{"num_hidden_layers": 10, "hidden_size": 256, "num_key_value_heads": 2, "head_dim": 128, "hidden_act": "swiglu", "norm_eps": 1e-06, "init_std_down": 0.0597, "beta1": 0.95, "warmup_steps": 200, "max_seq_len": 1024, "doc_mask": false, "train_tokens": 574800000}
MLP neurons of a small language model. Each row is named by its layer, matrix (gate and up: input weights) and neuron, and shows model dimensions 64-255. Each number is 500 + 50 x the weight over its row's rms, rounded and kept within 0 to 999. Numbers have three digits each. A neuron's up and down rows have the sign that makes its largest values positive.
After each neuron's rows, "fires on" lists the tokens most often at its 100 highest values on Wikipedia text that the model never trained on. A number after a token or word is its count.

L3.gate277:514468488546556462556499529507464527462496529503480548511492483434499544499549580477447465529404585551416566581519563485476514572496465412516449578462587495422482521563541578528412502580513585377409521420416455462488471506556595485606518510481511527530451400559547441548531520446591518486545505555579475499552590536453551492534549504471568495468494498521474563455425503572558442455472486522499524479525467500492539503434547415454534507542541507501471396540415438515429520599575491378571473489492564421445522546454491489578516451515532512569423482482519583470562516524463570422
L3.up277:523552507500486419477636470446490484498527602424498543473530426542475553566554447430494435500496415488470526529397545476462474478507552506517449577437481520492484475489537490504501417497460494539472433491462498411517548479478440380480472518475460446532525503551522575498622533436569476521507499424430486618492499480465451520422604520506433596556535472511528500439485501377444484529498489441544449458435458573535535556517478542441558428549451573494513389523508495473411511554556455517510551423467604615551462479540536500459456502563608482497504542460593537480596574612529426469
fires on: "\"" 49, "ing" 11, "d" 8

L5.gate256:561535476624570469504474444489616510497502485534535513583445481518527517464453440503607548468549425484573413498506553587414468511498455492484449437507536502480509584491473473518531589390507537446506502465598482614618548548556473531586519437506569573458547569378461495554541540492405651486490509471486501509517408572512551500529447509434458480386532501469462468481593558433456576465476533488470584520470449455466469474520504515533484530462489544564487520512499441571502532413418516460578576514546458537457524508467627444536577553472547485520563399554536452552464490525499470506
L5.up256:496475499444600466435511396526568541552513469508459580570579439508545563552473499513571526456509444512515541546425533492454514543462484448532580522525483572574550499504462445483504479506499457514562576513479532476534524523428514444495585525587447512495514578509369557573469482446461474534504587587565518390534462366540480417520555442470525396539436526535516510485606515509480519576521477402414533529471452534479504511481501399481526575498484503451461513459535511482570460538494509547511511535423525509544395524498540518459499493532496445591576411452561481536456413533573552612
fires on: " |" 29, "," 20, ")" 13, "\n" 12, "=" 7, " 1" 4

L2.gate338:424567582470441530498522586561485517488494448549521398442560600597497499457534481535525440478417559473496485552423486617516424516505428557578494515402483563537480485508564453506532494536478548495490572603465438503379561524498507565363475533434468524446544538560571441576565453428518477428474467466458556542507402496522520519472525444464494369523449554523484483485506442504517513509454471397504448501497506387508490521458493492506527536493471393546542457560582525574440470494528530479461499489507559432426468465460535417447476492533471550500561615545411523502414480467434483489
L2.up338:454496491583570515492555549451516573503508527514563438541528469500570449378527561510443539563477494527444538491457393544481432547523421573591424452488510409407511448466534473434443524488435584490544513451476509508442529581529516458460516484476540503498512524530502620506410557530490561517449477501555470442527609450413470499486501459525531449514512479371528468474523586498416488531539510561536526522622441445500468540489667457502547511498501435455506470558497401551493469463500481478465446541591525364456538472457571390549445524495539483578501531576477515494474423551488544601
fires on: "y" 34, "a" 13, "4" 10, "e" 9, "." 7, "s" 5

L2.gate287:553407491516359548497408462475604466501449501607505459538422426506448457407557558491443505430380476431457537458508481500473527407575430583539464518438422422483507551494460507458514503531508500506480542497511578481519546446540529468496488384439477582488480549454446504492528568518547474489548563441526447597516503488515494476530585508453517468442491568470571516466496483498487500490525475508494494470469549534554428501424579531435618596461501413441486415564453527490526581469451553433506568521450447433501483555360511610534426477516482565476531505500419495479471461379528482442
L2.up287:513407438519475525528544477436559434466584481418482510563480493570404496467566540447468527437558487558491540444497467494439559446505460533454518499500534464459457442522411495549509568531579419431534530498522492510485497482568515481512510440534545498442454482527462484528494526443473502526502484405567537552575450552586489493526619529566496551490544505531556529502512550553411505517513580505452502624538522486582496529454548500521479510492569533460488441482525400545478486483593445436481412529469544481514485438461440632486577500540506510494500568486475405564469438524495523433
fires on: "e" 32, "t" 13, "en" 8, "is" 7, " candidates" 4

L2.gate15:507475484472466448573495447515502483478430521493527508479532539536559437551507558415473452452480519556510532427573545518557449531489429574514483450489461558469560482509471489402529476479516502458570426485500491570562507462539490466494479574559487496618489522473448365551512473521488476519567507386528669378443479451466548455473588480537552461490511543460561515386511602474557486470500502485465506471475531563510479599462527395460575508412458501523430500560502493553554573484572513464536505613488474518556412454432518548518386419457487472479526509532515509538457493536441565553
L2.up15:499523496552499551516560437481603467422508495524435520502479490508429430443566525455477483489452499438437502459531533512508482429474432429467454422496438517563555507506513467433591515502370484383485494623569516526418456502379500571553472474594480492463468381432571460548519541486557570448512449441532511515531497436464550543503531541445520539566435495557416476589387408538496504505531509445463461568505447519589466492576552429494476556516579549561480517509534475478494551467548398543482534512501526540494514410541537563498477516448477462509485532536483508463512595561413518506
fires on: "e" 29, " Albums" 17, " record" 11, " viol" 5

L2.gate90:426404524447593461533539566451425376516422487482530568497557500414437529457514475469582466434439522452544377483471546458522528430505482527504488496460510480459503505478431445566479473424580591587545440531547452408413503460504490478423486575420425442529498502463547499599461512498499538409500474494547533547423474568520420433549562424484566384481524534473552463533478508556556547456490470472531519445515537569516568544417453435537614528556503449465508497561614481519527516454443526527505420565511537460459483578491485500493486438502511465520499527513536597506525455571618547567
L2.up90:478421581529564509563522568394449393549491504560506541550527497458516504540463468533590474532553520444526528421500473430439486501558581563544502487569579367521532456607458417544453476432533519532615503433510590505462531468486548550491532580405531505559546427481483565540436457592492480421440510514488483472416496468527525433471463566485555551489488432470506454402513427498507478488519428485503592510504527521546552429430476459621524476522529550499434495502533508473498506521546550443467422442537612457477491532440475463490452515528525457461554476477534561447448546410497471483
fires on: "y" 27, "a" 8, "ry" 7, "r" 7, "ie" 5

L2.gate38:411424428517481555433579416608459511539476453478495408474531533526600559490456548442483448538530512562396444545481512526496571464506507533586463484523432473554491421538454430488490652472457487472504536563426504541419481545513556557574534569543517525388458506541524548420536571615442572541529506475460551583524507524458535561472520544444558593498482363499507503508551640460487483540499531502486529469569507489563545416546515520541488578575563562531560511514488469569490523569510573570553474520482518560496476457537426469521498459542491510586494568518510511483473522483538511480
L2.up38:452514475467488510446521527486397461446548455398468492459527482420552469424519469387443485567530448428537562599464531426504503455456507512513492545551508502534463461627570483534482478533414450452595498439517530535510400450550473560626523491489531543456524485502519538501405509500395473516543499561501518509470481515480449501479417494529575524428446406484480487478521452526592350480576486492490493507434434622475576496627491561526513593565494523475434481587437486477492492486595495519559443554584594514443603472574578416488417499539566408382538522472503532463535458418546508495
fires on: "ty" 15, "nce" 10, " of" 9, "iance" 6, "ce" 6, "ort" 6

L5.gate164:530484491553528426511474448441497522442437417419395571497559437515575522504538425579426575572584509452453493527429470483431486464452455630476482368447420500530472505504559483451486460508471555493508512541430513441401519445447424550540391450498516580449546549549452521566512396490408481492550438509531470462514540469591418550520487560426439541512472504404522497588449560489555550533489453478504540587478512496458551506567431497528449548489453490502464426497518422472510474516418497465492543576555548570498498487601481467497534533373439510411453561449495452535481498475519439562
L5.up164:471510540486480436533586403501485498513434514441398441525604445558471471565452518448487571507491481508595525442479514493428536391500471483483549476468560535560548493497411541523469419536531467572513442504424513491556641574444511510539495421426422572434567496532490440517468476484410432535599497522437566425562494456459435481434482477511565491524462499586502581419464569479450514509513582468490527496481423584502496497514445531516473542470453535464516511590475476363611423501498562605446526474475453511534509533458612492430417501502468531445518535486623533507432548446578538536
fires on: " |" 18, "," 17, "'" 9, ")" 6, " and" 6

L5.gate348:555531407476588499418476452498481608535539484508487484532507592390394486444461553566543441629473571493502460434560488509497514525502532503496502475483525490496509503408568528462475486431504449485582564480512557547518448474488592489639473554362484463542455488525480523472517438554492426505449567480494476494548474499497445452468486486542398497577479536481426532586557572442443591454477424411521519420495479568406446429515495459480550604512503562404491510583496479537494497553446500483470456554491589505500471429456504486436524552506467581402450527515526434459455401489399503485
L5.up348:558482533576609453531447503440561584564445574650438496477513644444511509446563396546522524517437537557488471474548481497549484573513469500487477539441516550472437555444539421488486591431474404455438541544483618493454481404509466499606570456432518481560419494526530468475474480541392505576515513560480452554447562482489439457495481485494535547500401547521524439486502536519371516473503509423548515496442465539509504448507553511529449523517542516519472499487532525512544482562507607547455564473402520502519460518386523537488609531523496513468464461465421558466457459519435556481
fires on: " |" 38, "\n" 15, ";" 11, "°" 7, " (" 5, "." 4

L3.gate398:559452576470484420536471504505417546499455441455572515561551477518521458489585485472561504476544572478515414595600575446495571483469568518504479498396441402538414480480507502529524584457458542479507478410463509410516422460495501580449499513509594457578474461577612439531536504548480497397502531553616455518536467581474538378455602512437521443501556504542500457545534519481563527405534493459523564466530450585472506536494550517527424532494517461526470554485565533509450472432435516511576483505494480613473425405474526444528529499505510537582474467450535598489562377514502476490
L3.up398:560495551566463506553492471518500495442538509485448427413456511508447536525475528567475419419463526499472481559567480486504562429514470510493567481463526527483397515518488427549440515478484504463517574539506398513439514593626509501488458479477591479582479448532535575526566512465546535464517465514582459462502393586455485444458550465423585481460443551474454504468481521478385496479547536570451504565486405553466431469524607595440511513450479465522489445499483450474480517444503511511552496446416653545513459433470470434524598528559427451519435535571521595554516486492533431433
fires on: "=" 42, "\n\n" 21, ")" 12, " by" 6

L3.gate43:492539558480510414531485418458509521506501461561469555498483522476485434496511474539494458405484383526478440537503519533514528526564432565565535491494495470529551558427489391518412525576558496508515517499464553506512534440512422495523489440591526446494525560577481416552462581592442602542524500582484573454482546510525518519512485482517479526514480523495473471423507501487529485388597534492454513577547521609562472463599468538503516475445443610546519551573540495489493463516459460460614519464540490547612440535403491483520532448496524403513488531579602390484543480451488500480
L3.up43:498529551455489490497447513454464478495418558486566528474529583419516447503486545474568526364498441468521451438430546465546468464559502460549555573401496450518542539516519521386409486497589498507467566460534553475531583401441575495467489394541499512583501491457516459548588523569496581448485490577477462484477543620518516484440442473500455545553428405436482548518566552527528480530512536470462525556506501458563540482492493491375614518518533456559446514487593461464563446507431475413638569553451519511520527573368525439511511409518498423497519495458598491428540515458424515519
fires on: ";" 81, "\n" 13, ")" 5

L5.gate95:462437515430587469458502522424528525506516492369599453508495371493469537465403442529489493411401413476465458502402475542439464610510519427439581552488540494566485539548473462507481557470424553488477580477468513498471444514535456522521451483477471453622516494567494510501564456562502474444502445524464530440397537477447552525538452480493524542560483417522460573466437568526526490543477543517509549519439510492463599529562511505559514456514580476512492539487482465545448519560544493492517420498537518569488553411468432557560454464590530460472491541541511556482554475495569629421
L5.up95:537474469417533495424544452533492520479554530529452540570508430431468571500477407554515474456453485383479464490372503559422532411524454496437433534495508557457388525456490479500568549500477556490413548445458485428470502513557551537471452518614511539494453565522478493476420530495557529456592496486493468540597475521514534576466500555489540442547427496557478545391440626565423461495444517465471565522500496516455573505481552446416435485435543465511504519543542583497570547461616445531493379457482445601577477503554514478460512576482575552538490452514477517412542509514625576512
fires on: "\n\n" 28, "-" 14, ";" 8, "s" 5, "d" 5

L5.gate296:486513462553507471535506489446436519529430458512548440496469418524518546483581556442453420539432479528475553516513553525642484435503455433490589451420508504531471600471529559479450460527417505562484463531441505486516464491480464515479503602474498576561486469491491528501463414382597491422554421529450466540540461449525457456530528477412517553551493558497474360545503565440466599552521479518502405484462523546566551399477487496452504535458535583536505502516461481497508541579488439489598449523527617562495363532446607452484454606501543459509464606445572549476440425562545496434
L5.up296:427417401508497496414413518562532466534392501482386517458441455394528507473548560468451509577549488555472492503526471518583543386547496517533569529561488500521507470486511550506521398565434481505523493456479511451584540436474569442445522531499428525546594476578448517526490491489519541505580535535399514487433501559476527390576472503520484479528487508476530539508440399542502544506483548516485385496528488511473579466441561507527510380487529547581502533459579470443503447608471496462578445529406515611618536454548526507476518502436421523521560534437422469396519427520524511511
fires on: "'" 27, "s" 25, " the" 19, " The" 4, " following" 4

L3.gate383:567451420577491461478489495452462396561517433466497497519467472552480485532445427559498473500438380572539549489583562618487480431658450436432486480574541429383463452457482510527462495430496519517585561429515480526516479473587552581459496553483563545467462508460496486493544604436598522601532491442515541443488448481486458460520484541459609495488539436611583405459627512471629548487511537532470408537469561485532575566506518455422532522459502523483530526538484517519516469537542471470517504480530497450472440550473491516476545492452591451572549384494470513449586526528518469520
L3.up383:502485533422376606514540532559424518491509560525452499453587535454415442468443553431522513498468460441547475431443522537560512524457535515537450528465442537444476532433452479506523399596507576483491528505521460461521521525473469512545480510470387555446568507454587464493461576466423515427546508527549544497563529579490524477515572509492492454495512483553326595530571420523479450559503499438514528487550479513452431472428602547524477413528503490494457559474472436530512462478481503388509570569457572439432543549472559539545519517558511528476489460528481489466491537498550450413
fires on: " San" 22, " ." 18, " $" 8, "$" 7, "^" 4, "{" 4

L5.gate379:519436531518454550413705542549522471586449447469570567431412542466452514519505464610539459428450578476552522496533493453497574490577473505493439523525453444486571557560553516451532485525514569560451515450454525534469467489527537545447533491606436454501541518488480484547526525523495477501524443556516435507561499511530381473521417515485470452615406479483540543564448521494533517523491458541449528436537485580452479458575478504479527572484536521484512472541488542434512502530465475464569555609468455540456543506591464579554443479456474549480378457449505521575445430557453463582
L5.up379:498508483474380501483549502510469464501531516475491422480518509406417556524565488488448468435444564484464409453570565453398479450482462489461404450513543502489504536441522449511480451474455512466450402510503503430461472642432445556536494442555542483479504517520511518525459445529514538415487520566502468521435381441421482465421427484478484492453500528500493528517550587488425475439580505527570455519424480438521424558493526482646448489572488464541532435587522550534592499536527453416408472476560414533461530572539537471563416575485475503414486551551518538536537466507530531449
fires on: "," 27, " is" 22, " was" 8, "born" 8, " an" 7, ")" 7

L2.gate185:450571523427439455485440529508419520447547518519530538426448437421483431507481395521502572501558512485483518508483579527552500590428520518499433464531536542526535570452419417486604480458509442518486414365530530451447435515596521516484423476621547501411425463558512513489477614446547492540625462514458483492540540486531562471519532518590522503480544496549460460545516521441515516553516474537465423563474458536516536505549535439478554473489504551526500651426560468464553478512521476492511498488445452462522474474451445426432513461483504466572553450421441409468527533569435476501
L2.up185:461488430604521479514504525490499481459481506563462497558442447452401487500438416539528494494418464505463595529519502547526470476574453511472452506494420505562542570562541515459567494464498563545586478448440464527432495471503602368538509503474430487442434453520495504451512417523454439701541455469423564515456447514483590549596488439404516478433465530502472489531512428478534512568487556580522426539467511423559455590490535536561563569518505467427560478464539503609427414518487530480356512504501562537450460406544438481431515491552485534523594489545530502609452526513567517515
fires on: "000" 21, "." 9, "iv" 9, "ona" 8, "f" 6, " died" 6

L2.gate225:488472494580520478590476489506491432533518580458578586528425412503530463415475491481459456391504473470498453477470470575537529507577478469462526472534486446496477548503590554495365472494493472510526599478544501376507463403503492610462518472517495490468544479455465493467408535482611577431507389476522535501489486538481505476448494533527541486490438525490538545439461474440527464510415403447483398489373574483535522475459506513537655507415543543508576447499466534537480531510402501533593532503523468375487504572519501534429509473502424507495532475588553551573514450382443556584
L2.up225:484442533578541487532482523571420499437509549384506609495540481427546433478522505447566523544509459462486482521518479502562529466627491500464389548549548480509484475458490579458413485460430659558483569463461408460547366443473487533490451555438444449516571488519490504486379473542551470537507512491530502460490553511471541518505521564473594539534507463473570461480481510461593498513465388560495440580470514529549559468509527514482472392446447453522541522532460538578504518528447505494596553373480571368520519619496572506495483532456474510396564524556484522473502529474476563535
fires on: "-" 32, " $" 30, "$" 13, "{" 6, " £" 5, "^" 4

L2.gate487:428487590472494624533535535485599506468482535439483561540477449624502371542503478574590574528549566483561513428559485531539545510556470427507515534535413477430431443547484499528565543535459555554596575463498484550492416481535474505480541511533479505434530518489457591547485476604491457429398460497433521536510428510471537593468507519526402577493506516519455483432509525460496466447503543544509443518477495455446407463520501516693539485517464587471555557473472477454415591457513426548476520490529448581586526467510469441496490488469456452452436474564484507487526494554465450524
L2.up487:459549518485444524535461516533573600486446544521512541517485488542509512467455495508523566523458559401502518469475472505513538513485580535524549540517405499475478486496435527500554543566481471570541550420555442484482470448541423474532486554403566511564540484467445565513482463518502453466403519489393561548520487436536593534525551515581506544578460475529534446465473469448441449460535566526493404461546414443485421572438450518605501550353470577518646551527545489422443442434517399576514553489496492536530513391511420400454578506451552515543497450579596544605480456513533446462
fires on: " help" 13, "N" 11, " lead" 9, "R" 9, "T" 7, " for" 6

L5.gate124:565495556581469528514476467529516577535485488478579536521495489606491513472521514588513426539545421541485592492495487486531503542461461477488494502505513483514612498477462483541515552454537535553467570392465516550537550582429494508532515416505508436560537440490442549553575462553502515441519525567445535531516480528440474494469535507405484547453596450533560429511493420516531538507524458475425593518435478524486488582528496417506542475450501543463497533574407547535501559427483498454498374474555472534457467529368529582529505446619477493529477571576544380512484597450562488532
L5.up124:574469511521496529468444481526479477477483494485449523487576422492554480425549524546545539477499457428418508462401460522482549557427467537561473520411539509505564568583508488562519575462581558501563560508405548544543471467462573377505399439659495432466548499375546533533527486486447492517508465398508450513577457523446432525596471526525515451501458477624473544548438455466537522553570485545502527509464455439454490498538398560430503506582465496441493558406424482467572458455503576573522466504466499398526498466414453536493545496477513413471421527512458439492516482477507468539
fires on: " million" 16, "%" 9, "0" 8, " years" 8, "000" 7, "3" 6

L5.gate439:471544450501492500543525486496518479551478419535480547488540571501501435519502477571485472457555535588595427491581498490500472575531497456410567526478478484522527490530567527419444460568558557407470472529491593506512560477454515445547500549495451460515511598403546412526476535498473520445627534422531488612636579530422507529575470526433556486579447478442494497423499548478440499496447591456515588450527579624572540493527520462580475493489510468571547457490415485499427503526491466500558566552537479604521498397399483379498517535500498539506535562456499448524533426470492475425
L5.up439:508617431419572453549446501537480522502508577595402521532564489455428407536510462437502429402525431417519436615514485435578426595545375444543526513566546417429523584526423521548518501537461506530471485554497414375632599520478499435513525440452541558501467542480398550476469498499516529503511480478523456521561546460497529532553522510518480439457468556446536468428495580485488529471569543413517506505423504403528552496530445489466555559437460552525499511491460424477556620479504587535522572472498432487496456480515532486483393471508481479469473497387496382489447501332468435477
fires on: "," 37, ";" 34, " and" 21, " then" 6

L3.gate503:471567596411534396555490517458473485458510572451547551492520378529481482430461475454547559434466567491523408529486617517487443528422496633560511575465535455483440484501509503447498574526529505550528501517528394413468451448556540540541490481462547453517518526550344406529479383539430536414466472470460547526519429578537513424475498564506459477390496478551568574461449470477556534487534411467496538481462441502506520536454504449570497470549486495386497477498560436624524414540429488421543475484395502480464488514576498528520480471453481553513507541539554522550461403504500463554
L3.up503:496527524421501473502461459485436480494413494601520459469472565512487372456546548528401530498541431497553487456431544445510509595466427508445459473469540537558516482526480484417569581445493534536519594486502497517475470556556480462539560509546556466521426462452568488563451434496471495525529408471582493561507425526605492459486454502485487496543541520505478533482539479499433526555543472486518526516499492398485393415529488481499443506553658477523455504523490473504469501489488504532533462473429458547541490442463516447486552452547469453387500547537586458341593425531566468432
fires on: " at" 42, " |" 8, " education" 7, " from" 7, " born" 7, " attended" 5

L5.gate243:481513514462583476558452489504532524537478443451487520528503440536483398457495492502581486531411558456483496551469521512511475510463568466444547361335476460558543548406564430431497503550543566484543545503462449430480541484461452530506468514597520478563549525555417441543486471517528371544434411542485558464644515526500529486420488405594425574486475469427479482496473536497515474458556470543616448451453484525519482457460522536473469536535440503528440505472513447551419586513428418396542445510502506460558556453491489486551521545526508516466481561504487552496548327478538463556
L5.up243:531470510602480518571489501420564503474528406555535523432441569479477485531496553548565449439538546562561531500349514503551544540512528494522570470473417478458512507568477500517519492531585533488523473487543592492594568505503534523498456445489550364501492537482426465412535501462416544404467478413547491451489594524462482502408510562416529497471535602537515385485522592554473502442484477571570483505459489486454527556433480601385505541555517509485485439547466498461492500470548501371365577459559512430545516573439427541524489443527538512483487388518416520536430483516517468494
fires on: " =" 25, " (" 21, "=" 13, ";" 8, ")" 7

L2.gate317:543509529521566369562493388457410534533489621477610583585594489447578458499552549420510587470475474399521471494505424466514455560507564548557514494498462448472474500424452486550451554469587526468500477538499483422522521451522576438512546469542595486512553425527484501565469523551444444417574559378420464564392499545548478557450446524483530464496561440450398394454518541557528486516544454518427420431517472525460515477493473531463485501526446484487580529495539468534524407432543561516463543521499556405427578613453528398487511502560509519514479463503517491451586443494480532468
L2.up317:585524463579558340487476430470492474543468589499561540560422436505503496422484482498567586524514456334466471475507422491531473507519511451520490492520433468526500559466485534448509484508562482508507556434551502344539472434515526477511420382611418447478426498520487491571522501511500619522453428509525594481491514500438444533513475499592496589529445479504491467564574489514470550448514544464539588428450534561534512434542559459487533509583534591549536567551496450519510424411477594471510561534461513459549466596463508374500486459499516551549585427505596525459547493498547541459
fires on: ")" 87, " (" 6

L2.gate165:428574580434493567563481570508491497417540518574543531493559553479486488438596522564439492474460538413523437566445445561538509540486450493462565513450481479552510399500478450363397517563382625471498484514465399539510590439382437552554462402477490470433512489423611407499561505507546522439416489477520484510492549607469512449515488500546455507510531580388539518497508506533502459474447490496496561525521499408483451420504487482522523545476442467467421436496487511445482520540484443587512565516530532462521505470413516481467438561528482522544415583457527559529496492452459528467
L2.up165:507592485439489449546589577570506534475524485606601612411469540514503514450530497613567448429486474422511492612463555400492537516366507489444539513421512519480467485437523488431498487515527591439550538518604487557496548507497452534429486505471500541534488527505525485509557496549566539538443556527373468529527523533449498560462469585514511403462458527508497581514543544514490532493400503455415490548466508388482414478493506490505412457500432566415514499521469463463502474587505446441588487432542555408430504543492456478552519507596515494552518550434481499531515487521430453440
fires on: "-" 22, "s" 18, "k" 9, " are" 9

L2.gate161:600475548425500565451618480451487441404495511531514433470598531481481479486492557583502554600455540524582566582460408518470451501491618442489506546524485529576557533467491476576495488540457529448474510515545388419507568566491445598574538412487399541490555539476551502581460538501556472437478479564546494533539511552557517512470527489529575596472425473468479407560385474462450509468444503565561504434604502547464444443402527482518519415451462499589524482527582519514550545481534485527459509431452402530436537473413516483442491469583512548468487540450487477497620500442499503432
L2.up161:613480498557470511510491535442428497467437475492588424460503496329482523456544495543380417525483564508461452476510517422422547446497463492544502421706547442439542438525459453549570462501490516521577424474513542505465475483541470478418521460472527459437439539577556502490532627549494451470516457519463487559505451500468500549563561523552479461530513456449583514481475538554492545497473492501494497455526480491348398415456541533588522518519551384355540460501490458471452463431438459482481475515494462488616391523450529470511472454475491508424504454475478409423440512509449503494
fires on: "ed" 34, "d" 31, ";" 4, "lt" 4

L2.gate28:475458570529503566447496456470461454502423569502456552552501497573528502541502467547487581514577544632471510489530541498509493491519522470525478529494438482460509424488447603486481492587442562604514495609510535512580596525484491450480488510421476430538490505489495535471431498579659506504487538436461542523567615689559497487449534551372392398425520444399553506431553529533468464537493487529524438437526516456572426464556499507441511440488492489510526482517383448525541470515480507468464470350554501447428532612481583425559490522509447441506419454388520510475515563466477438481
L2.up28:488440607534551549469470452479563419527522551410458513565458542583529444544459483517496483506505532571531513510471537555480489465430534510501602541542469506496526493487396453517419588488474420447400585552533423488507436485445446497544569556457479472582612481512533548535469453533524507456553424425554503505535477560470424543492629530544550494408494432544370475491452523454478528537505474498481374455491472505526604464571444487536531424496471549558481419553510325483538491482523526490496416461587578529478511491420512605591495540494492462537481505457506508525515469533524501419
fires on: "s" 33, " up" 13, "ed" 13, "um" 9, "se" 5, "d" 4

L5.gate34:447573494467635550429455491485537419451584538523451479539456506550535407459565490530491595519534627428474537520410539517543455518471490524476557503500438476562468506505581472478545429580489455508568463542567514501452542424391501439519527494422424581426543526436472600457464525544444431449513485454448436571428523459496488480568456574466524543453547408526510533526484502525445486461503539517557472531486512496518485475531521521516586485632568454549440567406471529588508426537518518513490475566548498528563446458448496481545502491532442426513502441486438456564480517496415493462
L5.up34:417451497565453456518432519525516452504438484461522518526576519516519464518538542460418504505474490449527501569494570516569549553481543458499569520614526471581588549565563388475487446552647551486557520458535523482545546549479522480579518404485501583521531536478501488511543468506443586497423514533546523487548426479431507497538445547479478584526460474438403423578511496466605515532496499508548486446526478456501437522605493568486542604546531507534486451501560558542512474518563496510567528474497471536533504422584474519540462483525438499501420457479425551473485653565532547489
fires on: " the" 41, " to" 6, ":" 5, " between" 5, "ction" 4, " of" 4

L2.gate288:483530468457575525550507466479511565498588481562493509607502580565482526510499546527372433498521501485504545483451577541530490503565489431416552480514502527656593531407479528524511441511488515478538557482430490459556516465553423522497514477454387537456576517491499497526512495448534456558495549466496523502506497485478465512478466529448493533495522453517566537540457488505533497410422514349453467535479510509383463445609494489449553495480509504563518533496498490514490479479468458439378369569565553587547435459447434497406459454515503429564454567468518487502477453448419586466
L2.up288:476424519469567521543513506533529415464527562587566529530490444519528461444537562524466490448549613488405548459544477469561430482506532532619462560483455463481518497400474471549554542483470553455458537539441539437602433526566532536452498607489457515372439500498418532419559574543572490484442422564451521478432404483481430519517480522549492520453530477493443458448519545442524532492551498471483429488447591490531537522457542570489539453444496612453540469484478477505562479387466424542550513510475513576549495496506533571417506519465511419526523527498451479547534498525546526482
fires on: "s" 19, "." 18, " following" 11, "al" 6, "l" 5

L5.gate141:564471535472487497568515493445421541514561532564530506406486556498537570456528398466528403554534477485512597430474438641607384548518491387545468460558568443466518542555418433492441563483504452540509492484507548457552474481422442405479461466581469528440443461525484554458489485474599473426471442452497542479555426605462521422417542477457442572457471589494477553485437532445478510494542493487510520559463519482510437470535482451501432565474599495590504458529599513548465486532447527549487460522492531528434490437456543434561593453495496504496515416371518456457532447501490551490
L5.up141:508499548603445577491546465437462546436540506518399534478468409511530495504516505503594456507501502513517435465526426490436459508512599563509528534453448537504445504518465519462545515460541531466584492536513500509516556528522483541515446610478455503542520370549502467494526452492438389540548530399569437519460561576531495496571536378524586468409548574534567485503424403618541640545570544540534587441448469494524531522555550501503450483582520487491481542491499403441390595520518435551470514494515523412451496479455559508519477423471509526560556496382462517408511585498484560385
fires on: " and" 45, "/" 8, " or" 6, "vi" 6, "y" 5, " Mel" 4

L2.gate379:498539450531458503428575406421426483529454581393492494503396501459530474505481507461468518576507446504500564577487462523516431488545587467465450452572586461497516390553471532514607435507661452541504486471505471486450492432520492563465524590557511489477498485443441498466541458415575458453527581492526517585487462443497391525554529500511499575568522557491517485504471579513567482411535456513487418528516534472518458512572490508464485564566572512497521581528600481518508506492473429576481420561467554540469453565478419389433490480466507526444502481578461473512511455564447505458
L2.up379:480557474537463399475544475484474426485520627516474457515385455431494505401435483605470549575522489513459528492439530456461453448540473550483527541581557557489501434533520531571509438538592496573580437407499545540463456542501590437494582470512565429533541495505499477556480457519501341528490508591495551468469468428512547480526404498440504467495529570546524437521487522468405589459505482536529391590575465471455515501537486560502537477561425452432430560469496557604525469446474470437438454491576482468423454535408537416474447447456503459490507488507457477478465468501434527472
fires on: "d" 19, " of" 15, "ed" 15, "9" 10, ":" 6, "ni" 6

L5.gate280:486513629513495549557511514480443531507527537523572601545473398509507529470497453428466490490445499494541538491474532524563515473479452495396518515455470482494502419488539519450558536557483480463431562339441445501538566473461465473558629453424479493621464429411484526411455567501526534470543514482479491438544523458438531447541478416475456479443447462503524475452464515509544551486539486510542574500415474540535462496494381563486498540490497456538482568489521434593613512537469538495483489465462439570492543552517579533648439515531448495551578410509487413461377388519501523490
L5.up280:408538465546490453497525462503627516497516526409551500554519492436489490508470543483529482559494441537367563485512388525430500501491457487550541449548469469503519391478492519533501446564459505563545538522549496439621497424438499476485513485595424535447516565540483526586497580471425408547449536501487507477489480459530465462460557538489510576483459599479591483431559511561517533596421537503504533543460467529614386560544429538531520547505480512417580403500377472436540371513473546494548503581492496493527474513506627465488422570449474548465480506519547406481528512464476467491
fires on: "s" 24, ";" 19, " |" 13, "ns" 5, "ens" 4

L3.gate333:453506457401498520459523474514499398515475572455468536482507494448507479511520537554594350568528482500520551479496525543550470439483489504484426432434565516457584479488435462577454531496496455461579518463468571533493502437387419534502518479554438460514493520476436544579418563474551573471467532569423483488529573531453442507493571512480496530521486479472543368486628576538511530522391441513557471530538587451541453425537425504444527594564504553544468476458503423462510461391530480437506579526501581604589543518443578458466471468538486521472543464480464369461520395441429482462
L3.up333:449482469564605502523526462504505569542456628533536442535536542374444466520470480455564543417456423477489406572489563519477483535601438486504467505528533493567553522499531544540534486443559535434440529577510547537433570506496594415486539505551493545540541574475546517462523558498508591567504515468458541568479572506481510540481523507467547535507523521412498496514461543569555486601454580514462570391458523493521478438507441481495419603460476527473522508544532525614556446422443616534648541582531432475519387551569473509484411455493539571489501468542489472584529467535522514445
fires on: ";" 38, " |" 31, "|" 24, "." 4